Weights of a small transformer language model: MLP 1024 GELU, 6086 steps.
MLP neurons of a small language model. Each row is named by its layer, matrix (down: output weights) and neuron, and shows model dimensions 0-127. Each number is 128 + 32 x the weight over its row's rms, rounded and kept within 0 to 255. Numbers have three digits each.
A block is one neuron, or neurons of one layer that tend to fire together. Before each block is what it responds to, as a language model described it from the Wikipedia text at the highest values.

Before upcoming proper names
L11.down18:073137147119130138114061181175108133129133085129097149179139139129062102111128136139107165134151125131116156118101121137125150201164175100106126173159086140115070147109036026095142122106114093152132070198106104111128094122155131119096151120101077079117166137126082120143124135132191169196092115158193170126162116093138117131102072092168123159158114120133186105134111128131190133102131
L11.down27:127142164148144178124090116119176122124123106167148149104135095109093108157172228122124080142165117198096178144129117172077151094137114123134167152157139138173130161183110095125178110094195100169139070123124153126143076135124120223156141177105131138102100119118095118106128183109160098137130128174127076139106123103157137160130096114108106153113060189094141092075123128121126124113135
L11.down230:114088103181118119134092127086156081155137068160174095101146133101111114104201124144128185129178161117131116179137083151115119141158121139094103161111125121118173102126062138136141158125104097163158132106140126154109112071148165084122104133146103128069179086154055129077126149139139122146084120147118124108116142111095171139096159183174111124092101132208135179128102121112089131098087
L11.down302:094117139101123119084133124097164111081112102191119133165147156089127147107131159176157175156180129184127094183147109118132168109137129148116101157149096108123137157102110155142136120184136211174114123153103124131084130103139132155131143133124085090096173135164107113176125152135081137121171123089116157079156105121077119162090084128157100130192132116161117127125114118145165090116169
L11.down303:143169131105155190113142133104133139135101104218145178173069135072143131069100133127146118101180108069096149124141108131141130087123168105187141131150084125171104131145168146146104156125175157168127166159079111140142196120180097159150162123067125165039143104179138120077185106113172075156140118154118149120105128112125133144158139151110102116138151147109114083140097119116119109118137
L11.down374:124113214095114108108110122122066130100093154123118177152159111125167124155128066101141108129113172135114126152124100170050183186121098161161070137173158056141119135169254089200130198126129096119157057125154095063130147084129098108091158134134097096117146181198119122154151107146106170113180131149122144119102103116159111107131188111121134097031155107206134114143090156130143147160111
L11.down419:123170143096117139143129144144155110151119124131138133117096147149135125150125136145134197134184115097124148109138175124080151114103163103081093146091126127153093130149070154177156160082174185185178077138097153164166087165200123170095106102137181135137096117136116145137151079147196112133145138182154152146129164141126096063115189129122137131095087106092126091106104104165101130125160
L11.down462:132100126141113128109148167114135096063145150098110166116134125133125142183162166094131098141135119125138116082175153164126133118141107110201170120095146115146152114074154140162182145135158106104195109169157128147133169072120168196175156110105062162144103129138142112074156088105134168127115117229097184165193142101127082125136076089126105113138091105151104187129127118136117153140098
L11.down474:194167122130136094157159131059128131171124118172102128132162101082119107114143098133180067145089137109181147115164146096163122122087169128116106091096112084141168126155132132122108138181110161180155133108108076133124103176131170131136175122139106115179100153126139158134125173121147113186138096156127134138052124159144186119170095049151109058018057138129148131202132039146129122135067
L11.down517:133062080120133136073186126093129149149191182115017125143129160152123141112164134138150085166091120148180097091125096069122091136172184162116179133106111217115111151141158076166157140142084146136133117127144109134177102110136152080144133162145141111080165097165134089132113101149122125108148168144101049157114135091137138094180118129130105120153162130134100150103153143085124139093179
L11.down662:124131128118074141128118193145128149197080062148100107092166059111150082124139113101118149054162130096118111137108165182116105060094092171117107151154147100147098139161156118155156123128175134142186141188101136163171139159102082144132116114115120099133131129118065194074095139146173116084144080103109166071131129108148110136144136121127149108099125182157107114112173106170088115145156
L11.down688:134186112196159140070105152143099116094129079138106086147104101058148140146150138110163173112064077099104140094124079137164134131191102158090186153141079156124103106110069126081115137101134164138118138155200133156127131188109094124162116145134105144148161176141148100110077154143107172151104167116131097102093174132133155133122091174142121113144099158099135184203117147134124155111114
L11.down773:158181135161086185099112112118169112125120054146122099147086125070149178159139096179120094129103110147199130136107132114103170086100181134117148109141122168167106140118120144106144128177128121124103048095127144103096164142090181110087092131152040117107137085123129105097080165102161122097140141099159103160152177118121133147122214147194184156115131096135147106135190122118062164166119
L11.down804:153129161147129099158164150153113118083175108115092157139065148114117149064079142183147076097162084127133123075119131105111130151154116137110109064130091104104072079132149123079101143156142178119122112114102154127202092110131132130129135140116109204161140114152123153063143138099098107092133126144162117159083078131144147129152149080104180097145141190089110130100129121072136071113137
L11.down855:162112143133067168119145166143076103129127171086180130096074177100128101107137204102117107133126119105079084137145182089143170168064164162106114131112110143121077160136139118169166187135123131148144117084111134127154122144175156180128110185125156148127193106166132109049103227139114100176125097116091134129122143093153096191092117086144126135110171160136152078109143097102126166156082
L11.down862:092166145101059152182069174144152153192179126097115150167118139165136067147108157140120079183143182098131127133138109078068126145118139134136132134127089155083090094052182151102090130099139172145089113124155108133146143160172105118134193122154137125129109083159109150092128084074104102107126158160145121136167129169115145149126122150059135184165138133118108092087159129101102149119134

Word-initial "st" fragment
L9.down369:110091104161140193130058083168162144204090151118185147140114089093143086148148159155179111105064147092123183197143115150152158111136100101146132199113112162091137148165120183127132171180154127119119138118174152129164098067126141102105128158149172093107193160135182084133130085071144094113094146150111145104036132111125108114043104132107133141164135146140153115050104141155093096153085
L9.down434:195146123144135138188116158155146102143137151093094132102114062188120123126110167152083167133166079106136110117099154062156136093107115095090180126092138102109168113209123136119085076141181175218112150129137196142166101117109165038139113113123124082136119092190109163052084152073105189138142127125193123177117108136128097079121086126138136116118149144161126131110085161171164092139166
L9.down697:119094120181115189139150091134120142127126167118082188128184155113158180125129123100091067150141058140131121101143145156142074112157141109142090138119090094090120102153152164036156115089117145150155128121165129056072162133093073170166121091095186081131129181169119171195110098096100156140144081157105183120157169120108079131124092089182097162168144121147101107104174176064136132060126
L9.down915:108143178091105158117077170178160129162112171083207060082149164115136157114100140107116150050099166116081128175150159151101119107114114126098168111126189165117115117202170145103097122097148171115121089124104098093119076155055104113122136119125114190149094143145151163150116091110114118141164169080164103113103160151147116127139111144147129138115130119082190147173134076155149144121118

Before a list-item name
L9.down54:137107089172146131108080125103091131127096152112182145132133139137125143124156132134135112125167100120092167172132099121136062145179149064070158161140132081084069094135175161111166182114140089178181105051069136109146103064086137084149102137108135170098110102139162111118094165105148172125112172112100129181134089131121136155085104049131122120060037136096119198114138100103155133123152
L9.down213:102069114179106066110141155196121108107151111151114113172178121129135115111104113083121114109137129105115133094149096146131103161147153092213125107183169148124152141126100141142088165101117116131061101160121172131121128099107103146054140170120128083097139151188080123116144115162109146137154087147120153141074130114064130109170087140115106117115116201114140113140165206110121137099120
L9.down268:172098096141255062081097155102121130217190134097103128122098176182134152158128168092147123163106141136052113093133090064108079135107166153065124151119071167161121145154116154150133111056157159186094151118113116122099137120176114152133131135144156125124071116152199065155120145164117164118147126131152173137141146110116105100100079172135088203121061127141149159096119161135154113117125
L9.down358:132156093098128117139208147121123105067161082188134113124142161114172157145110116123109104144116140116095101101163091142071121131121083120129129086200111133060069145091127135148120125121118134121144097140140105122159154150144136114170117163130155109179089095166150094185137101112205152130141155083119141126181082156134142135095125123144136115078095164086134108130143183133094141191100

Unit abbreviations in conversions
L8.down869:147166126123123117160153190127119144105143135071154136111082137111089121108090159135131159113124145132138127117119114166188078119131124187196112090108144197079097071080182069247152098055123118063069164090138110079135083128114136160172063149148171148139154112133137153152149144164088174120147088119104154081147135122134155108125147144163178121144134089125165112147117161130110107120128

Units after numbers
L11.down73:142206115074133187111115120104078109176033085146155137159147126138123097122087171125064147126122106129152173158141154107136105110150120155127112093178171136146137144120114083102149189047132098113087186120136190099174115164138156141122107111097154091074106134121132157121147135140151117220125077071107051179112117168114121088111121089131152169155100181126104138119144108130155156085141
L11.down83:202109124175131104131159168122114125145136138070117097104146136128158131197134109170113106184122079150142173123038128119103094117092121122107095141148114127071125150175128130146162113080189157138112224097067158102124130117120099138135104093167155088131102086157103138120103145132100107123115087215093145160157083129198130158134180166090171141118121172105123106077134110142104115071113
L11.down105:169155111131095119188180089154157125143187182057141105166154172185145128140106158184111127131110120157128150128146142134143120118133083170167065169119135089135118161147084134152107159149094097082121175116091116114127182166116121132082160111104150149108069168122170166079096162063140145100108127111108132145127121142167102073130081130087097145120117143136137104129118185074161124152153
L11.down131:126128138144074103172107103121141086088184112129105162118141125090131119076149173190119123105125154041113087081145180089069097165121129114113096205116129191150138108093160061121108121134206135147142166185142141169133099201112125129133161167162134094106117139131107129085097113174161117101060120120154110131057142135188145193102090096127130117157143144138098051152140168138149091114119
L11.down226:079117181094147124119065147125102090119079043104179154207123062154163098146132105147072120102098108150150188095093093124144092054123136143164161145059100147163171133123108165130107096121159136091111177152188126079102187144139103109135089140112083142145126152105183131101142137113120172166146119158101134133116142114052131090157113116162129140130153078118130075145157142112124162147119
L11.down229:136179114127105194170137145135086179117176128205088122144068157102104141128159091145119094147131096159117107119148131117117124132097112135175121127110142162153108135097124176134134059125134136109103080097187128079090114157164069113121054128108083176144182105102106063133159134128105155178066115125095095176204122133196108170074151161121112128160201146150162104099090153159066156129152
L11.down259:092098089085126087115135088134099093150106152098128161161049106137170102106170135103081124150150140115156115079085140123150146109087135147146119075187132161138157123123145155111088075137117091145110113099109094124136108077129154107087072121135174093127145139069147083185129104176150107177119114187135131161125129141084127035127139057109172192113151134104141168128145109150108124079193
L11.down558:103127130132112207059101164091149108184121174118108093054130121146148095136102112128113114050153116126133062187126097113138147144167136163124125095087108137142104118109167134097100167115172099169092144155106127154139147147094141117062133105129090211201165067174092150134135111209111130150093095120110128104080221154193149167104119122058142124129182160154109171082108096149097123078152
L11.down585:118110106046095181128148114128177113193132109144147080084094102083140121088095113124144124179151154174118096135130144075091107090110130136164105179142118161154095129114102106165208122077152089074169080129111162087109102056082101114130113103142166101156100174133128129138177114114141152125175176123184179136140175154112107173146135178088140130098157218142123147091124107161115129131146
L11.down632:125153141089147131156139168131067155114114134150091166126098169153123118086124123147178154135088103131140148101124078145117139067107114145141119110116100095117106107092122130157129181152154081151182151160083168141211066096176090149159178142155152101158117166097113151130190080170083157081126139099089076131157134169121062144105132115167077067161149140092144148160145103080114135064162
L11.down637:133167088166168132068164105120144095151138125134138085146130136102109146161153044169079092089130071101091171145130121139166170152144130135134160149122136153148118131142150150114136136130119163148176079139050171142149139153138144139154113204103071132146123121206100117122098065127156103085135115133087056094140178136111042151146167115140153121129080118164155132106101114093143145172129
L11.down675:111111091114058123099126172138099163131136120123134165101167182106147067168125180177166094171087101154156121133183142130129144161119097155135066104153127081141111152147168121120130137126081125098122049107103085176111164110158174118122167126098136124163158090056117112121074106075079128098161113117102194133137145174088097095199097113131135065111157123096145067143057144117109159152114
L11.down682:107181128119103135131130143085111159117137163178139105134060095159110122119116124142120115121139132107157120115118131094173148085120218150085168153134221140140084114084148098111047158145097108133129230141162094097128160126142126124173104149137162074131116129180138120115131152122073170158125203122182166142152128164156073074102143112110108124095141149123081143122125159165099144107131
L11.down723:120117120121103090163140103096093124072121122185052190140140161103189155080143106097087070115102130170100056154155143048093161154162155136122137104157127120177156104129100156030166119122162160125180095111147122137129105080135153082132122154125151144125094131145127124133075122130103120195166153111057125136137117162145156132147162153104095116126121132144061108173148127093116179095126
L11.down933:140133108113106164158147135179113131153160130201149078218110083045108109084160103133124114134172135128195123103113118090087123128128106084129097193182069177142123120117156086111230090106132175156155155131146104146111145156137118089078154092126163109164114115117146143096180123125136159110197095126128112168126119071171145118092093137173175142179139078125147161186078103118131129164086
L11.down976:151167057089124144158183166144161108132140170141125112156214121078099112148122117096089113136114113118152169106172144175164101126082113133168135095169158125133089093149102095140135177168085129128121095105097088100100141111161087094096119129147115147144100142114150128113166146092110148171126176160139088147140173075171109151139162129135146105131161148167157145160108056106085099152133

Word-initial St- fragments
L8.down825:081090161163118163130179160141135118127124162165119069125133111120132148143129157148128203102118086114142190155162191147142137120144143128150161092093148144106145129179126136074122066120092121138101122093136147153118199178187121105080174123111134171148147110144136124077113148132161129145132140198116113150126121125134131094080132148162076127176119092119120121116167144179135119143079

Personal name word-pieces
L9.down123:140075099125193143108027106115117119145163151118171143117114141148118136035135174171143114080127094122151150139156128104128101079143096155116134155144104151128117118100141120119170118115180096118102090162171138137143145093106099119152121101119098152143133138189067093128073090107150077136148120159074133140189089175094124135082082067117111180127107179175107127137122151166108097119181
L9.down208:145138145107133109148072153068157094073187045167127178126108092109128106130080116024105102094161204100112100110134201139163063084110098102104075136165138160159092165183097106112138180095172121054150158079150143165125175172137115152074168136108143185167126129112142115093139091141155120147180132112149123102162131144110112094115119168157138133112121178112149121133103170095102128096133
L9.down365:108126119128140148131136167142167130170109136146124113130144097074074147098101190101110152200102080151140239126128101090110160141130165127107130130068114105074074106129078106131186095195112089122181136161137148119110166195116116154157126133136142118157125151170139147087149092197124153086108071187096156156102132093135133133077088201128124082149160121160152200160137093107160087131171
L9.down591:128132115112142175067165153089112138072132144173120098072096075132138078111129137079096128126138117101095122135136150123146172153129155104103122152145130120085079164201099157133103071111134132093157160127150134113117100168162180112114133168098151171171088078175108169105121118124114136124118099142046127125131059100148076145204112074122180106150124153167163132098116134190095126056133

Word-initial "st" fragment
L11.down127:143173147072098126179151146127113167159140133114163100074198102154095141089092200109173134148151106070086106137096173179089122139129126108133103147087125120187159156168172141172144117102124145138138066106140134148074049139055139118130169086087141139183105105150085129169086109162077127117126077138176073125137122094090147082110106101108115117185121096116117149078140109167110099143145
L11.down183:106099161157122094146120115140180188135149097113151103147070135101136149139162133198105098116067113069155166122158147090188194167110071078122163169140139139064059171152149131094123092163182103137094167140143101131092134230157144092120111148167153091160159077138127143152128104147078120045114096132181131143108113162152144137112113145122112141151125113108108068156122128119133203156146
L11.down225:128117120137112107106131115122134141143142094116148101186103156146134148098086126102146121184158083146116105127161084081115186123125083166195080147135235152093130083228092094098144159151147111125107132133178092171076146104182175124119091163136085083160142166150075199112150092121131123124164122154096159084133135152131130106091123118082141143131109115132126072153163085101134127117134
L11.down335:108178127175116154146122098139142136108140096187159104091108102107103099135063100072095095042173135089084102125165139147108142114092074104123123170130107093111099085095153110128122104129147126130063100091148172112139110095126117136166125188110118087159175109087187139130053144141084176184132172050166156143186142148127126101145100165124130152169129127153125125127049085077136100195134
L11.down380:105137133151095136123189091119138112133098146089097116128148155157136130134106078145130096154170081148125119120161177142086099146089133134147123158158174149201149174137046143124138141123070030088118143138130133167071150106160110156126195101153130158066132137127160058123195166121165104146116115144178119105203104066143115151130106104151145123168083150150125124148121134170132104162086
L11.down389:134133168106082173131150099109186145141187102100160127147166107065138111019094148120161146108158155176089158159081134140095167155145143073131147140129124124095104144142125151158141100127128134137162075075175139129131120128116124163156113100135183109241118128165100089099143110125098139129118116117114078085150157189132078109101172146142111114065110118098097096147098125130160087098125
L11.down401:132089140089122076133149088071061184131169165135154104154109091115112161092129141156121092208115153094141162126109150122157162139132118089078094103145161090149105160059125100125250084136133158109049126143166145098096145157211146086136049139084095134120166139094139081096198157140135105084136126138150133120165143125138126160140179133111086109144101084175142137128100144130089161159074
L11.down492:083138134133184111156137119095121154106163109149155114121121138099120093131131154159177095164128160152112151183115095141131120125152161107116090199157162117155101137142162162166154128120149121143127070135097110083154146128154150166112104146143154170099113160099132128152096136103115175115126097135135125252145119163094059101156094135177076146143150129103101134103094149175085100073125
L11.down562:153076179107124075175152156090159097174143126151142134131159151120137167105124124093087118084148132144147144062147211097164096059089118197112092123145130122165133129139135095160134071120126099142122124183102151142093151103153113081214175141151120163089125142144136130129128125161156138077090140180144166163107104112137169142099156131097108135157146155105099111123182135115110131133112
L11.down612:064172109198154166079118088137176100138095123098135148093127109125129148081116099128104104145148130145114108136214140183084133154134106149028122135097154120119142061215110169099119117136098117133111092131173135124127150118145158139205115181128087150161130126189163183176111111089113128109159096161118121142131183131096111065127144122111080127083088149113136116152083135109171162114100
L11.down673:153154116228150118099088134119133158128070027162093095106144136094134128151134091139116138126115108127116156115111191101164125122114083139164168131096138111158092135084144132162154114113124150145101177075112063150125170142089162117112128153135120146149102110113126130138138175120128087109156163114083179136176097102108152205124118120090116103161126097064102176098123099153146084166123
L11.down681:142141117137083172153156116108160180146127113143136128133149185145138173107131107099124103114112136139169109122128204075140119106094107125060129126128110166137128176129158131119122148148132144181107110157165089119096112163070028116170072113160187172141104143167140100124129115065073143105131117157108075194171096177184113123123098120148196059085084180167078136176095119168116181168057
L11.down814:129065156178118138137116128143126064098076124079122125159144117082099092124120158135191153108136115110146138072124134161091132144117074080142153126149032165112139087105127188098124125158189159139116170125105176131156102165079110194162101087112110151112148150131166075093092168155112166084142128099082111123154140141134127135118130104142072131122125118160110139145154157065116139176139
L11.down872:062127143168113150080100144105113164118130112087164139173113127086124187144143139126151095170200120121061111125087195128143149113135131094160121171110113142138104092191165121112167149137132171132097094142087221125163157084115099119113109041167163101137162168178135096171167110050103129099097112146135166103146187127103115122132149120078128096092167103137176147089148086099118167142165
L11.down981:147111134147154125118135101090105139180083135177100131052066153133096151097104163067157090136138119117126134144103156102124171120146185067129155123130130150081172125144157129127120173124095136103150116111082108139142092149145104129087123124128212122126060150151128129144110176170104129146178137108131131130098086100144055196117116142087152132083108120061090167160063153126116137152165
L11.down1021:150128119078119131135141154161140202103173136036103116062123133150092092117086087183141126133135120125151147122146125138068128101158151120200118137086032089064158112119151139082133225115144111130102120122128068127116127095116111101155131184154132114101151089154119178161123156128180123167146138126066183105109156104131199158127123092120143150126108135127146132142158146099182128108086

Before place names
L8.down111:171132125124076076109175129149159069201117175099152149146088110124104116087084146140092082147102176131130103116096146129157181130136129172053100149094170105104117145176098122165140147189116132152172126143169113153153115146159167142106105177133140060121099116139078163165122135145159101115087135116089104125141064123099129180118159195118101067162151121124098129195130145075063155094117

Before a person's name
L8.down235:112115086089090148140153140114137128144150101150142102085115073145138072092106138197119080082100121115114167106136186133115160077138076058094135203097165155121113153112150132084178159143179087157084099149115105076116167104127099121108078112158125134125086146150119081107095110125163117129127138137116139118131179146079145085070109147086128165109121128125153130132135122162148160120083

Upcoming foreign personal names
L11.down8:135119103158089150140118138127180123130109154113134095135107153087157121127165129127076161166105087135123127096197139148164148145124140141068159042132104159122149091186133160159145084160133192085140045059127134148085178114181096145147155163121122078209152133199131123110092095105143099179131095097147146201088148051113151177128166148106139106174120144183060128133137102152124102117098
L11.down55:109081155109101164115141143146140053170132123136139112183142135133117177110116137130139115130083161071090133119109131092116135209147190132132170124171099126116105114120070159137132170151041153141134105097111116102155162090140173105139133105119094166163092124179152154153141124117138146144156160059128118099138095173130141160131156116155135140094122108190103150144128105122104120161106
L11.down57:142126120069122095149081071180104111128080116127069134181122097127124094085135138151106196173088155116133130045125082101151134192171143144127168137135118085103223113044167125101178140113129097132086104120183130097114131098112093153076122132085125128150170133137157128097111095089142101120104098090155128128106116128107144156050081189130105132130132127174130171157151062154116106076099
L11.down136:151133191169143078125123112111134091188132155090138072130117095128158149086095140129083110107077132149116158107125184150105180118073157186128146141148123127136105132143103128144095168171113112118106103107167155104084122142126090143127165160163123087161156100120124134160070122120140136046136120081107121114138124140175115146109144146106149162139181161165089162141147164120169075063135
L11.down200:195103183160089120144109182082132122103110114158151142147112105149159161123142086128084149120154085142123108089158175117198154094116130117074125161109145079098131122115127112122138177099169072109100145161094115105092111127093154130130232107094144095079101159164157136092118146152132139128213118076100131090122115151131060137136053200146107100185142139101071162150122060159094122098107
L11.down316:121139072176168092112120116159151131137141169108184112149117168149139136087042138102134150131176173150173118112102147162096169104140129116149129114171105123147103130176155103093166104107119129158110136105106092072121151103076140134138108101113106125090097150160147119107146114091115161116118100121128174109195189099137165135080167139085125192117148102111103102113103112144151148136129
L11.down350:095147173123088075075134178121171122104130071156165128203089161115130144106090108127100143100187192111144123132171138174086143152094192113164165095125073119074148133137157150168141143112145110175140085151083107117113126137134132110181103135078163118131138128150123135161054139129136120135158151102136095111079102178114096079100134126182109161133189163192184101138026179156170130114115
L11.down704:146118135152159096138135157146145173162186147097148183144133121139097094105079193094094096153159116145131166131142114143127135105158131118167131112133145125176160129127152137131146076139161120140116102157087161068103181121106161108124134079140122172134109143131095108133202158144150146112133111122107060085124105127039051086099104165137122168134151136100108154172087161087177156143132
L11.down774:135171170075144112084131158137159107137143090121182144193149077190174125119122153105123063118142168141060102119132103133093131191106090105088169097134121160107081145203106127098126119165155119119168059136121140131139133162143124077139099145121120157200134124125152044157163123146081099152154154110113101075073154135178126138092096169119163174076122145153111093164107105139133177162158
L11.down835:124124174117171144101114162085107085165158155190086156158154084164120170083118141094135118106173076130078135153097102116159116147149116199093173106077122096075149097126115127167119132150093123155095098075147168169125073151157141164137171123136184154096127158127104171132158149120111120095089142100103120101146099181133128142165078142146133109132154115130101107150137214087114184145086
L11.down851:085141138105189162134109135135134090090155097163141138105149149045130127108071122147180105100080075113108161100135173108151160108125129156074158170117135103171082108096128198143144198172162089143103167110103120111148132128156124104093144122117112154099147098162150142121118167183114161097114215146183145157113096165133172204121134136089135143174105092084153098098131115191159121139065
L11.down865:127115129063114156091134131117082167205109159051107130114185125110144123104117101130102138147107161155072117192153144162141178092132086116110100166141114114117142110130118174125119069085126090114052081109131163149098086130113130125076110144149154125157081126144149162154095141137131141111126158138154094164093164141150089076133101110091140081140120108157143100133152155136125153109104
L11.down873:126096121120096158123119123139132121165144132095151091215214117159157187157087138155062119164103146188136174138126104112161114112087113129080161074168161145115134122128127176174140106138160144132098082148104087174161078153089140094103085170098077111113123109163182140137153125115151101156169142110115110066204135176131115126148128110113119081119066087168139089081132143139176142096088
L11.down914:063118134186157169174181134118118135159057138103105167130134133138122113091156127136120095142111126103114157128148091069129119116157103142093153129156099145132141127081114093116175105090114165130115128105112148164094121088132149148175078195132138125133152100111092073149075129156142084102132200097131136169161142137127126118138111097119072105173116127134059151161199075082177142084141
L11.down994:171126118138090145126120154124163128129124131181179121143113063091131118107096111150193159107141143099150093189182152135141187122110140114142137137060146164129157111084118173113143138163128074148123181164182185116124119138162096141154135117101114166147090116169126141122154072145117129135180147135154130133142095184100144132099105142133141103047110112150080160187064090149079100056101
L11.down1019:032114163153197124100123158107138136133113125133147170152153052095134101163126133112140129156091132127197141151136084151103094141133123114083148144125112156121124114045099160113206151108066106195154109089138140155083158135121153153148105177136111109167145095076112136105114116139128160141122171148104150118120106169063175194131074047164162079154088165140151139195133105109189086150060